Weights of a small transformer language model: rotary positions.
MLP neurons of a small language model. Each row is named by its layer, matrix (gate and up: input weights) and neuron, and shows model dimensions 0-63. Each number is 128 + 32 x the weight over its row's rms, rounded and kept within 0 to 255. A neuron's up and down rows have the sign that makes its largest values positive.
Before each neuron's rows, "fires on" lists the tokens most often at its 100 highest values on Wikipedia text that the model never trained on; "fires after" lists the tokens most often just before its 100 highest values on Wikipedia text that the model never trained on.

fires on: "t", "ad", "ve", "cept", " post", "ract"
fires after: " re", " cap", " Re", " Can", " att", " At"
L2.gate169 [139 113 116 133  98 118 158 182  86 167 152 113 115 156 102 121 183 148 149  86  92 151 141 108 151 122  79 173 114 169 139 113 153 149 152  58 149 106 157 173 125 135  74 120 179  80 159 113  92 127 169 155  82 132 135 132 145 151 157 124 132 129 167 177]
L2.up169 [114 126 131 144  91 138 163 161 129 121 191 140 135 163 124 169 169 113 131 104 159 164 137 183 144 156  89 245 150 137 144  98 200 165 177 133 117 121 143 172 142 150 133  73 122 109 115  79 110 136 127 104 115 130 125 140 151 162 134 151 154 142  67 145]

fires on: "er", "ar", "ter", "als", "ters"
fires after: "ac", "oc", "ig", "ic", "c", "it"
L2.gate143 [129 107 164  50 172 139 137  76 168 133 177 128  92 103  92  78 107  87 130 120  76 168 190 153 103 121  95 108  99 139 129 114  72 147 126 123 145  66 115 119 142 113 152 161 176 148 123 147 150 189  66  74  97 116  87 100 142 125  84 162 140 156  63 141]
L2.up143 [ 97 144 116 128  37 172 102 115 113 177 113 125 199 156 124 112 101 130 164 223  99  70 180 114 139 113 105  89 126 149 128 170 114 141 108 122 143 123 136 133 132  87 115 157 136 152 107 158 173 164 116 120 101 137  93 150 145  99 169 171 132  73  58 122]

fires on: "m", " but", "st", "im", "os"
fires after: ",", "om", "ad", " ad", " Rich", "arl"
L8.gate60 [ 84 123 155 135 121 133 118 148  78 159 155 115 119 115  83 168 153 148  79  89 149  55  77 178  85 164 164 114 135 180 213 137  83  95 116 156 166 196 171 117  75 128 135 143 140 111 150  68 158 116 127 146  64 112 142 135 120  94 108 109 137 115 162 129]
L8.up60 [ 82 165 101 118 195 143 136 124  99 164 152 127  80 157 145 157 133  94 117 145 145  69 141 142 152 120 136  69 136 123 168 104 122 117 134 118 140 142 204 123 125 110 161 163 148 160 138 122 148 125 135 133 107  80  61 124 123 111 108 132 160 210 150 198]

fires on: "all", "f", "pl", "pe"
fires after: " re", "ter", " W", " f", " ext", " F"
L6.gate234 [138 166 142 131 145 158 167  83 148 147 147 162 132 131 102 143 179  75 148 136  97  86  90 167  75 123 147 104 132 157 151 105 110 132 142 132  97 208 127 132 176 104 173 120 130 106  95  85 124 188 136 162  72 147 111 132 131 132 118  93 118 127 116  76]
L6.up234 [150 181  96 123 119  94 183 160 158 102 100 114 133 163  91  64  88 148 105 105 138 121 110 171  81 113 100 100 139  78 131 142  90 137 143 141 138 114 148 124 190  77  80  65 100 135  79  68  75  84 128 127  79 147  96 122 155 164 115 116 114 117 127 112]

fires on: "ay", "ect", "ict", "le", "ex"
fires after: " P", " T", " w", " p", " W"
L5.gate53 [132  84 114  86 105 119 138 202 109 103 131 139 155 168 101 164 156 129 104 185 183  79  94 158 182 133 121 142 166 185 101  72  99  99 151 103 128 140 154 127 145  68 148 182  98 148 141  84 126 128 204 138 138 117 154 160 198 141 148 109  70 143 121 143]
L5.up53 [158 165 102 152 101 107 137 233  95 126 160 127  89 103 146 159  98 146 142 129 127  96 113 128 155 121  64 166 112 132 115 177  68 101 113 131 132 102 113 137 154 170  86 151 139  80 190 127 123 106 155 135 139 128 144 184  91 173 164 147 132 205  70 149]

fires on: "os", "em", "um", "im", "res", "ered"
fires after: " t", " met", " G", " ent", "per"
L5.gate264 [140 108 109 116 109  84 163 132 156  74 158 152  90 137  62 151 114 116 121 156 187 116 137 146 152 156 129 122  82 108 142 157 111 151 120 182 112 115 174 128  89 104  52 162  69 176 119 100 101 156  92  87 118 157 116 124 126 104 126 138 177 151 169  57]
L5.up264 [165 144 132 130 135 163 166 127 121 159 149 121 138 159  90 126  68  92 110 175 132 116 110 132 119 140 137 136  64 135 117 130 147 142  84 158 119 164 166 218 136 112  38 139  92 152  78 134 140 125 132 126 149 153 150 170 116 105 123 176 180  92 183 136]

fires on: "id", "ide", "ens", "en", "iam", "ear"
fires after: " res", " v", " ev", "iv", " d", "v"
L2.gate133 [ 98 111 143 159 107  96 195 108 166 182  95 134 148  67 110 169 107  99 129 135 128 128 137 148  70 123 159 150 108 114 123 110 123 129 133 163 154 143 130  91 198 182 123 112 143 154 174 125 148 168 149 101 160  75 175  99 112 155 123 137 158 115 114 131]
L2.up133 [135 176 137  69  91 122 113  72 149 155  96 105  90  93 134 102 130  79 153 127 166 131 150 163 108 137 176 134 128 113 104 156 111  93 104 108 128 144 131  75  46 124 135  91 172 117 104  52 113  91 108 178 120 170  94 150 144  77 103 146 161 103 155 146]

fires on: "C", "F", "M", "O", "D", "S"
fires after: "B", " B", "N", "K", "T"
L5.gate185 [ 90  84 131 106 120 142 133 104 126 143 128 168 108 167 183 108 193 112 109 150 153 160 118  91 152 121 164 128 136 132 103 103 182 123 173 122 131  87 163 106 124 170 142 116 135 201 123 164  81 142  84 106 158  80 190 152 142 102  91  96 152 122  59 136]
L5.up185 [ 90  98 121 186 128 148 129 123 132 151 135 142  65  52 119 135 158 181 185 147  94 115 132 125 156 157 160 143  88 157 159 116 104 124 152 124 107  96  89 127  80 153 157 156  82  82 128 128 159 141 130 144 110 159 133 137  96 117  80 115  71  75 136 128]

fires on: "it", "n", "t", "ion", "el"
fires after: " un", " Un", " (", " Ex", " \"", " T"
L2.gate282 [ 94  72 145 138 186  86 194 119 179 190 145 131  76 117 143 109 111 157 135 131 100  54  73  73 150 122 132 131 101 173  91 122 132  84 141 103 135 122  91 173 128 154 139  91  85  86 176 127 114  96 123 210  71 101 150 106 149 109 122 112 124 122 127  90]
L2.up282 [133 115 143 123 118  91 153 164 105 182 137 144 116 101  97 146  94  98 128 128 122 181 128 145 137  79 164 156 180  87 107  98 162 176 114 185 129 146  80 130 146 137  79 138 141 149 114 154 116 120 148 162 126 103 117  82 156  58 124 119 104 151 167 143]

fires on: "h", "el", "it", "ach", "af", "ron"
fires after: "o", "e", " Sh", "ra", " I"
L2.gate49 [136 124  91 149 148 117 108  75  51  91 132 112 120 148  86 144 108 100 130 125 188 140 147  63 130 115 161 132  74 196 162 156 106  78 172 107 198 145 135 108 159 115 173 143  84  97 123 102 174  79 154 109 149 131  70 108 136 155 130 148 105 160 109 135]
L2.up49 [150 118  91 171 125 124 115 131 139 104  85 105  99 147  60 154 155 143 124 107 103 130 176 105 146 102 156 157 112  75 150 105 149 101  93 105  99 107 136 170  60 118  74  96  85 192 118 131 117 103  80 180  75 139 150 103 136 181 148 111 169 180 113 102]

fires on: "per", " began", "ed", "un", "ct", "at"
fires after: " ex", " pro", " start", " do", " j", " wh"
L5.gate142 [159  64 160 124 109 154 120 108 135 169 122 168 136 205 139 127 125 162 150 112 144 134 206 177 149 138 195 120 124 132 129 157 160 149 138 121 120 173 203 143 164 162 116 178 111 158 102  91  97 114 125 171  60 127 163 146 168 107 137 133  98 143 144 183]
L5.up142 [159 149 171 144 124  98 125  67 151 171 145  77  46 169 158  48  76 151 118 121 149 163 110 169 144  78 145 161  83 151 101  88 189 170 122 172 131 182  96 145 155 119  80 137 139 133 127 120 110 120 146 147  89 154 144 100 124 149 158  94 100 134  97 120]

fires on: "ou", "im", " Mar", "ol", "if", "ul"
fires after: " L", "l", "per", " Gl", " Car", " Reg"
L2.gate76 [152  83 166 147 111  75 125 160  85 107 161 119 117  57 102 131 178 148 145  67  60 108 136 141 137  93 136 116 162  96 101 124  44 162 162 143 166 105 153 101 127  95 122 135 129 108 152  99  96 104 110 161 135 168  92 102 148  86 142  97 101 110 135 149]
L2.up76 [117 109 134 127  94  90 156  96 148 124 151 127 163  65 115 101 201 108 113  75 112 106 157 117 159 101 133 160 136 131 106 103 167 152 152 121  80 109  96 114 109 200 129 153  44 150 173 197  59 147 143 146 123 125 147  93 127  87 136 127 122  79 171  68]

fires on: "ur", "em", "riend", "old", "reat", " child"
fires after: " f", " F", " g", " ent", "er", " en"
L2.gate135 [139 150  78 174 115 112 178 139 170 140 160 134 124 125 191 136 125  92 142 155 108 138 154 138 129 148 127 127  90 119 149 148 108 157 140  40 110 131 154  92 139 120  74 164  89 150 150 151  85 105 141 135 137 142 131 164 133 149 151 127 177  96 123  68]
L2.up135 [154 181 143 162  51 186  92  64 103 130 110 128  55 140 137 141  98 113  99 137 157  99 136  93 104 127 157 168 171 112  97 125 168 123 100  89 152 128 117 140 129 162  39 118 130 158 144 134 124 158 217 111 124  58 137 164 118 114 124 145 151 196 128 103]

fires on: "g", "pe", "ess", "e", "ti", "c"
fires after: "r", "y", " an", "n", " Pr"
L2.gate224 [ 33 132 145 143  86 114 139 142 128 116 159 119 135  63 148  98  74 209 127 107  56 123  77 144  91 126 176  90 176 115 107 202 123 111 179 148 179 155 127 171 115 176 145  91  60 126 170 101 138 195 118 130 162  84 155 125 135 159  88 179  91 102 198  98]
L2.up224 [119 111 138  97  67 151 138  98  83 118 171  82 124 175  98 155 134 100 154  89 168 158 116 109 139 112 133 173 155 184 149 139 151  70 159 129  86  63 122 170 131  97 131  99 132  98  64  97  84 125 121 115 164 153  53  78 170 130 120 145 116 116  98  43]

fires on: "n", "ur", "ne", "m", "el", "us"
fires after: " O", " Con", "ra", " o", "O", "A"
L2.gate78 [ 73 134 133 136 119 155  74  96  78 155 153 140 140  94  99  92  99 162 104 125 139 104  87 138 102  89 175  96 126 124 154 117 203 116  82 127 153 191 117  98 138 133 114 175 178 136 172 215 128 137 151 104 142  92 153 113  88 160 125 171 142 138 101 106]
L2.up78 [ 84 170 170 118 167 171 110 121 168 147 167 176 144 129 138 101 133 125 150 129 136  86 119 119 140 170 119 134 174  71 139 132 150 153 128 127 141 150  95 160 129 120  97  66 108 182 122 134 134 125 128 172  92 175  56  55 108 123  86 151 119 189 162 131]

fires on: "us", "pl", "if", "por", "qu", "ed"
fires after: "oc", "or", " to", "us", " re", " dis"
L7.gate147 [127 166 124  99 130 105 157 122 134 147 179  95 172 181 109 141 115 130  69 167 154 104 168 106 167  74 148 111 109 100 147 123 150 160  69 172  74 148 142 152 163 132 126 206 109 171 142 147 106 184 174  91 107 148 146 111 135 167  95 143  86 116 112 117]
L7.up147 [140 136  98 189 137 105 127 126  73 137 155  80  65 137  90 126 128 109 113  71 104 114 159 121 143 137  87 117 172  91 165 109 131 132 148  96 190  73 105 112 117 120  76 149 176  63 109 154 104 140 121  98 135 108  99 152 137 183 148 127 100 176 126 124]

fires on: "as", "o", "anc", "ist", "ask"
fires after: " b", " p", " B", " v", " fin", " P"
L9.gate5 [175 169 135 134 157 120 136 120 103 143 124  87 132 109 129 156 153 128 134 108 108 105 110 161  78 196 129  85 182 156 144 130 100  91 149  82 132 157 107 194 151 132 139 117 134 142  87  82 101 152  81  92  77 148 121 112 134 126 147 106 146 107 105 139]
L9.up5 [167 139  92 131 198 118 174 167  93 125 131 104 124 128 126 126 108 126 158 120 113 129 144 132 118 154 144  98  93 147 187 145 160 144 111  22 118 115 129  84 155  84 108 181 164 114  95  92  99  80 102  58  90 103 100 140 124 116 110 123 142  95  83 148]

fires on: "w", "h", "X", "el", "ew"
fires after: "ra", "O", " o", " J", "res"
L6.gate88 [ 55 186  45 113  92 158 126 141 143 101 139 148 123 132 135 134 104 110  82 109 128 192 110 102 171 127 131 158 116 171 141 145 119 159 129 106 112  95 142  82  77 114 149  80 156 176 141 134 113  97 137 135 121 113 162 104 137 135 130 111 146 166 138 112]
L6.up88 [ 98 195 154  80 101  96 100 154 120 145 153  90 160 180 128 146 122 104 134 115 152 159 134 117 174  56 164 180 134  64 174 119 151  99 164 159 106 148 100 154 143 131 159 125 134 145 127 165 111  88 128  72  97 138 102  95 140 123 131 128 122 164 155 125]

fires on: "l", "t", "ed", "f", "ced"
fires after: " start", "t", "g", "un", " Re", "oun"
L6.gate273 [121 140  41 116 109 136 135  92 124 120  82 149 150 110 124  99 117 123 127 101 182 152 134 117 143 126 137 101 102 145 141 177  87  87 139 128  99 167  96 109  89 154 125 109 127 172 161  83 149 181 119  85 156 120 161 110  93  76  80 142 150 135 106 172]
L6.up273 [ 92  86  94 131 117 161 101  85 140 130 167 134 110 179 137  92 123 163 164  75  77 111 142 168 130 189 160 161 124 170 184 107 105 109 127 137 105 138 121  99  43 144  85  91 114 150 119 155 139  89 116 114 108 125 180 121  96 112 143  90 157 135 139 137]

fires on: "ation", "er", "ion", "re", "y"
fires after: "ig", " cent", " Cent", "duc", "icip", "or"
L5.gate63 [122 119  75 155 108  87 102  55 116 128 153 134 121  83  96 106 110 130 109 156  95 127 181  75 116 145 130 142 169 102 111 157 131 112 156  86 108 122 174 179 104 155  87 120  89 137  99 122 194  97 105 121 112 146  69 145  63 170  34 111 135 148 113 120]
L5.up63 [170 174 113 100 190 105 146 156 125 165  91 141 111  68 129  97 149 149 158 138  98 124 185 100 140  32  91 156 143 113 156 155  99 102 114  92 144 110 131 173 154 173 148 183 144  80  77 115 143 149 115 171  92 142 111 156 120 150  74 117 155 116 110  88]

fires on: " ", "ict", "us", "ze", "-", "est"
fires after: " |", " St", "ri", " P", "|"
L13.gate210 [189 131 124 104 130 180 110  99 112 130 141 144 151  99 103  90 179 140 178 119 142 169 121 193 152 105 141 150 142 137  99 133 191  98  70 142 138 108  86 150  69  94 143 116 136 119 160  88  69  98 111  98 158 156  85 127 162 150 145 149 102 173 105 121]
L13.up210 [214 106 167 106  97 144 133 106 128  92 145 154 104 169 152 165 135  54 119 129 116 147 136 193 133  90 144  91 182 140 138 120  94 112 127 115 170 166 145 161 139 121 101  50  92 138 114 124  78 156 173  73 141 114 148 197 156 178  62 187  93 119 128 147]

fires on: "en", "arl", "o", "ie", "g"
fires after: " Mar", " K", " Ch", " bel", " C"
L2.gate1 [167 156 151 106 166  72 100 121 108 113 135 103 166 104  83  58 175  85 131 132 138 138 138 179  93  96 104 130 118 175 110 125 169 159 162  60 112 143 189 111 153  61 179 121 115 123 119 102 171  72 100  90  91 169 126 129 161 104  58 179  55 108 104  96]
L2.up1 [189 132 145 152 104 106 115  94 137 154 134  67 172 125 122 151 121 125  50  92 117 106 122 121  76  84 175 117 126 129  75 165 166 134 114 114 154 109 115 135 143 142 183 114 144  44 120 145 133 124 117 128 119 142 169  88 144  62  90 177 114 165  81 104]

fires on: "ir", "it", "as", "igh", "c"
fires after: "ra", "e", " P", " S", "le", "o"
L5.gate215 [103 109 133 203 159  99  78 133 135 107 106 152 133  87 100 162 123 130 122  49 138 110  60 139 101 125 160 148  96 141 130 129 135  89 158 160 148  60 117 137 156 157 149 116 117 170 144 168 127 125 100 118 155 156 119 133 181 180 149 146 132 196 155  75]
L5.up215 [139 118  94 119  98 140 107 112 120  98 149 116  80 196 153 136  92 142 143  86 126 105 111 119 113 100 138 132 107 169 107  80 103 120  92  97  63  87 111  92 126 130 135 104 153  90 126 147 141  75 106 127  80 167  74 117  67 157 163 152 106 131 144 125]

fires on: "le", "s", "er", "ing", "om", "on"
fires after: " comp", " acc", " p", " d", " resp"
L5.gate231 [161 178 152 122 149 169 157 167  92 150 153 123 159 115 129 139 166  75 192 116 144  99 142 161 152 124 113 124 163 134 154 101 154 116 136 145 137 162 136 152 105 164 165  93 195 134 177  84 139  86 141  60 124  80 143 172 142 136 163 103 136 182  95 164]
L5.up231 [109 106 145 126 141 146 154 156 133 117 134 134 151 148 108 106 161  89 114 130 149  74 127 170 190 175 169  86 142  55  89 125 135 142  81 147 128 119 139 146 117 125 147  97 116 126 148 144 150  59 110  97  97 144  91 128 112 135  98 188 139 147 142 146]

fires on: " ", "oll", "ap", "ian", " the"
fires after: " on", "On", " c", " On", " p", "is"
L6.gate153 [146 119 137 111 120 138 159 168  87 123 147  92 105 149  77  86 176 140 193 207 104  72 171 125 134 142 124 156 173 112 165 144 105 154 119 148 136 120 125 102  99 137 170 124 180 177 168 133 112 121 134 142  99  54  99 140 112 106 130 174 125 151 167 153]
L6.up153 [133  36 111 134 124  94 182 118 104  71 105 108  82  93  87 120 138  45 111 151  94  93 121 186 155 161 136 171 153 121 154 103 134 102 145 175 154 163  96 105 143  84 125  97 141 137 116  87 143 113  95 134 102 125 166 137 102 126 145 125 153 132 165  99]

fires on: "id", "stru", "erv", "ear", " describ", "um"
fires after: " res", " con", " Res", " was", " is"
L10.gate3 [106 109  85 117  52 124 154 151 131 140 111 164 139  91 135 183 125 101 112 151 132 165 162  71 153 117 156 140  70 133 108 107  82  83 193 134  76 152 100 157 134  51 125 150 138 160  92 108  91 178  89 163 120 179 157 160 201 115 161 159  57 120 131 119]
L10.up3 [ 96 143  94 141 133 127 130 147 120 157 104 166 109 119 121  96 145 169 115 124 102 144 146 129 103 100 121 110 100  86 148  83 120  70 136  76 147 148  95 114 175 141  95  99 142 150  90 135 106  70 124 140 184 125 158  89 122 147 153 152 121 129 152  86]

fires on: "ay", "as", "hy", "y", "ow", "ash"
fires after: " W", " w", "ag", "rop", " T"
L2.gate43 [132 136 156 111 180 149 144 147 146  72 137 137 133 112 138 181 180 117 144 105 117 160  82 160 160 151 140 129 120  87 233 121 127  97 149  93 155  79 204 133 107  81 116  79 132 107  89 112 134 155  91 162 130  73  93 195 100 147 134  53 143 127  84 104]
L2.up43 [ 83  86 103 162 167 129 160  96  87  88 151 146 185  87 127 185 118 155  99 173 112  78 124 129 126 194 101  88  79 130 224 127  66 133 102 143 149 140 152 116 148 153  84 144 131 113 132  86 125 159 190 131  95  93  83 119 175  84  88  96 121  91 138 133]

fires on: "l", "20", "ab", "m", "ub"
fires after: " At", " ", " h", " em", " sc"
L9.gate235 [ 52 146 121 117 117  99 124 102 142 127  85 179 125 159 114 100 150  92 113 149 106 133 135  88 114 140 145 141 221  99 145  58 110 120 137 156  86 148 184 152 149  92 186 124 127 138 139  93 129 143 122 110 118 109 107 114  78 168 155 108 113 159  87 136]
L9.up235 [128 152  94  98  65  90 145  71 141 152  90 142 196  84 146 146 152 140 140 135  96 111  96 127 148 126 142 152  89  97 144  86 115 104 119 136 109 145 140 183 112 119 151 139 151 214 146 122 152 116  71 131 187  92 135  93  88 114  92 142 128 151 111 123]

fires on: "h", "l", "per", "b", "p"
fires after: " be", " in", " ex", "igh", "g"
L6.gate278 [141 190 187 139 121  78 104 128 114 193 128 120 153 121  97 120 108  98 144 160  66 113 169 131 141 112 175 132 165  99 198 129  80 100 164 131 110 184 122 146 150  53 158  77  97 160  99 149 103 128 172 122 129  88 118 126 108 146 135 167 155 118 170  60]
L6.up278 [123 115 146 105 115 168 187 104 110 113 121 217 126 158  73  73  95 135  78 196 147  72 115  94  85  97 181 130 115  87 166 128  94 195 135  93 119 141 128 122 117 164  95  97  80 119 145 144  55 110 134 121  81 136 106 165  98 148 177 158 118 161 144  72]

fires on: "os", "inc", "ash", "inn", "anc", "z"
fires after: " L", " W", " l", " pr", " w", " ch"
L8.gate235 [ 61 153  96 133 122 132 166 120  77 199 156 113 126 136 215 115 105 107 170 109  79  81 149 130 123  77 146 110  67 142 170 103  87 122 157 113 193  69 122 135  82 147 125  88 148 109  69 151  74  90 153 103 122 158  72  85 118 139 138 126 103  80 124  98]
L8.up235 [136  95 152 162 160 103 160  83  72 144  85 115  99 153 140 165 132 155 106  83 128 104 103 166 173 118 123 135  86 148 187  75 162 108 139 109 138 127  86  85 107 125 110 157 127  87 203 166 111 120 155 108 129 106 119 129  67 104 130 145 108 128 125 166]

fires on: "er", "te", "als", "z", "ut"
fires after: "oc", " Cent", "it", "et"
L2.gate317 [136  96 140  99 135 141 153 147 151  83 114 122 114  72 140  81 197 167 134 137 145 131 131 138  52 141 155  51  63 105  68 141 155 131 150 136  34  96 110 202  87 110 133 126 151 128 115 135 133 149 116 103 152  93  95 137 126 149 147 120 124 146  89 120]
L2.up317 [150  40 174 128 163 174 142  89 144 150 133 104 134 204 101 146  86 191  76 132 117  93 149 100 143 114 115 180  59 170 141 108 124 144  82 166 142 169 112 149 106 141 140 113 104 113 142 149 161 121 104 157 141 164 113 154 137 170 108 230  87 107 140  95]

fires on: "ame", "ri", "g", "im", "re", "f"
fires after: " st", " c", "l", " p", " sc"
L6.gate60 [148  84  97 143 178 146 109  80 106 150 125 163 121 105  90  93 155  89 104 130 147 104 129 199 156  79 157  71 112 128  90 136 183 153 144 109 112  64 144 169 109  93 131 124 187 138 156 127 125 138  95 111 100 144 102  78 153 128 159 189  97  87 182 160]
L6.up60 [177  95 155 125 173  70 154  96  63 104 122 145 151  95 147  89 105 118  74 118 123 196 111 154  92 100 135 104 182 159  39 120 132 122 162 103 129  71 137 149  93 130 139 103 140 132 109 122 144 141 124 114 129 170 107 196 124 133 134 120 108  77 169 171]

fires on: "in", "an", "ar", " fin", "ig", "il"
fires after: "um", " F", " Qu", "iv", "av"
L5.gate104 [ 96 174 114 184  79 125 121 141  70 184 153 151 102 120 102 104  63 178 144 151 145 152 184 153  89  74 123  64 117 148 150  93 190 157 186 117 186 135 149  75 125 166 146 123 135 180 161 123 166 120 152 125 112 192 103 138 121 140  99 143 153 122  76  46]
L5.up104 [ 98 108 153 217 131 117 167  71 129 135 169 121 145 135 166 206 141 117 113 182  96 178 160 152 121 135 131  78 119 130 114 127 137 166 148 120 177 100 203 133 127 171 130 168 134 111 147 120 127 146  73  51 145  87  84 117 171 133 132 167 141 159 100 105]

fires on: "ad", "or", "ail", "ast", "an", "et"
fires after: "ro", "um", " ro", "v", "av", " r"
L7.gate267 [ 87 120 138 122 125 127 117 155 157  85 196 100 113  44 140 167 117 160 129 110 159 203 152 138 131 113 180 160 176 138 124 126  78 201 108 182 171 118 176  60  89 163 119  61  86 123 191  77 138 113  78 137 145 140 120 121 109  87 142 132 119 147 130  44]
L7.up267 [192 114 118 107 125  95 126 153 104  98 117  97 163 112 173 151  96 162 211 167 145  83 110 139  98 124 149 175 105 115 129  73  90 130 176 155 115 125  91 109  97 152 146 141 149  97 155 200 189 169 191 117  93  88 119  82  72 140 117 112  87 122 185 167]

fires on: " ed", "ri", "ok", " per", "ad", " same"
fires after: " T", " t", " the", " tr", " M"
L6.gate98 [148 153 144 133 108 136 156 107 162 141 105  95 130 141 119 164 106 208 169 185 113 192 138 124 113 140 169  94  92 126  86 124 164 146 148  92 115 111 118 206  52 155 121 187  72 105  51 118 178 184 130 114 166 110 111 129 111 143 111  83 100 156 179 154]
L6.up98 [116  83 129 142 178 161 153 166 135 114  96 173 154  84 124 129 105 115 155 164 122 129 136 143 112 151 103 137  64 108 152  77 116 125 165 172 109  68 111 121 110 130 125 141  97 145 204 155 107 147  97 110 114  90 169 134 125 178 188 114 188 154 106 159]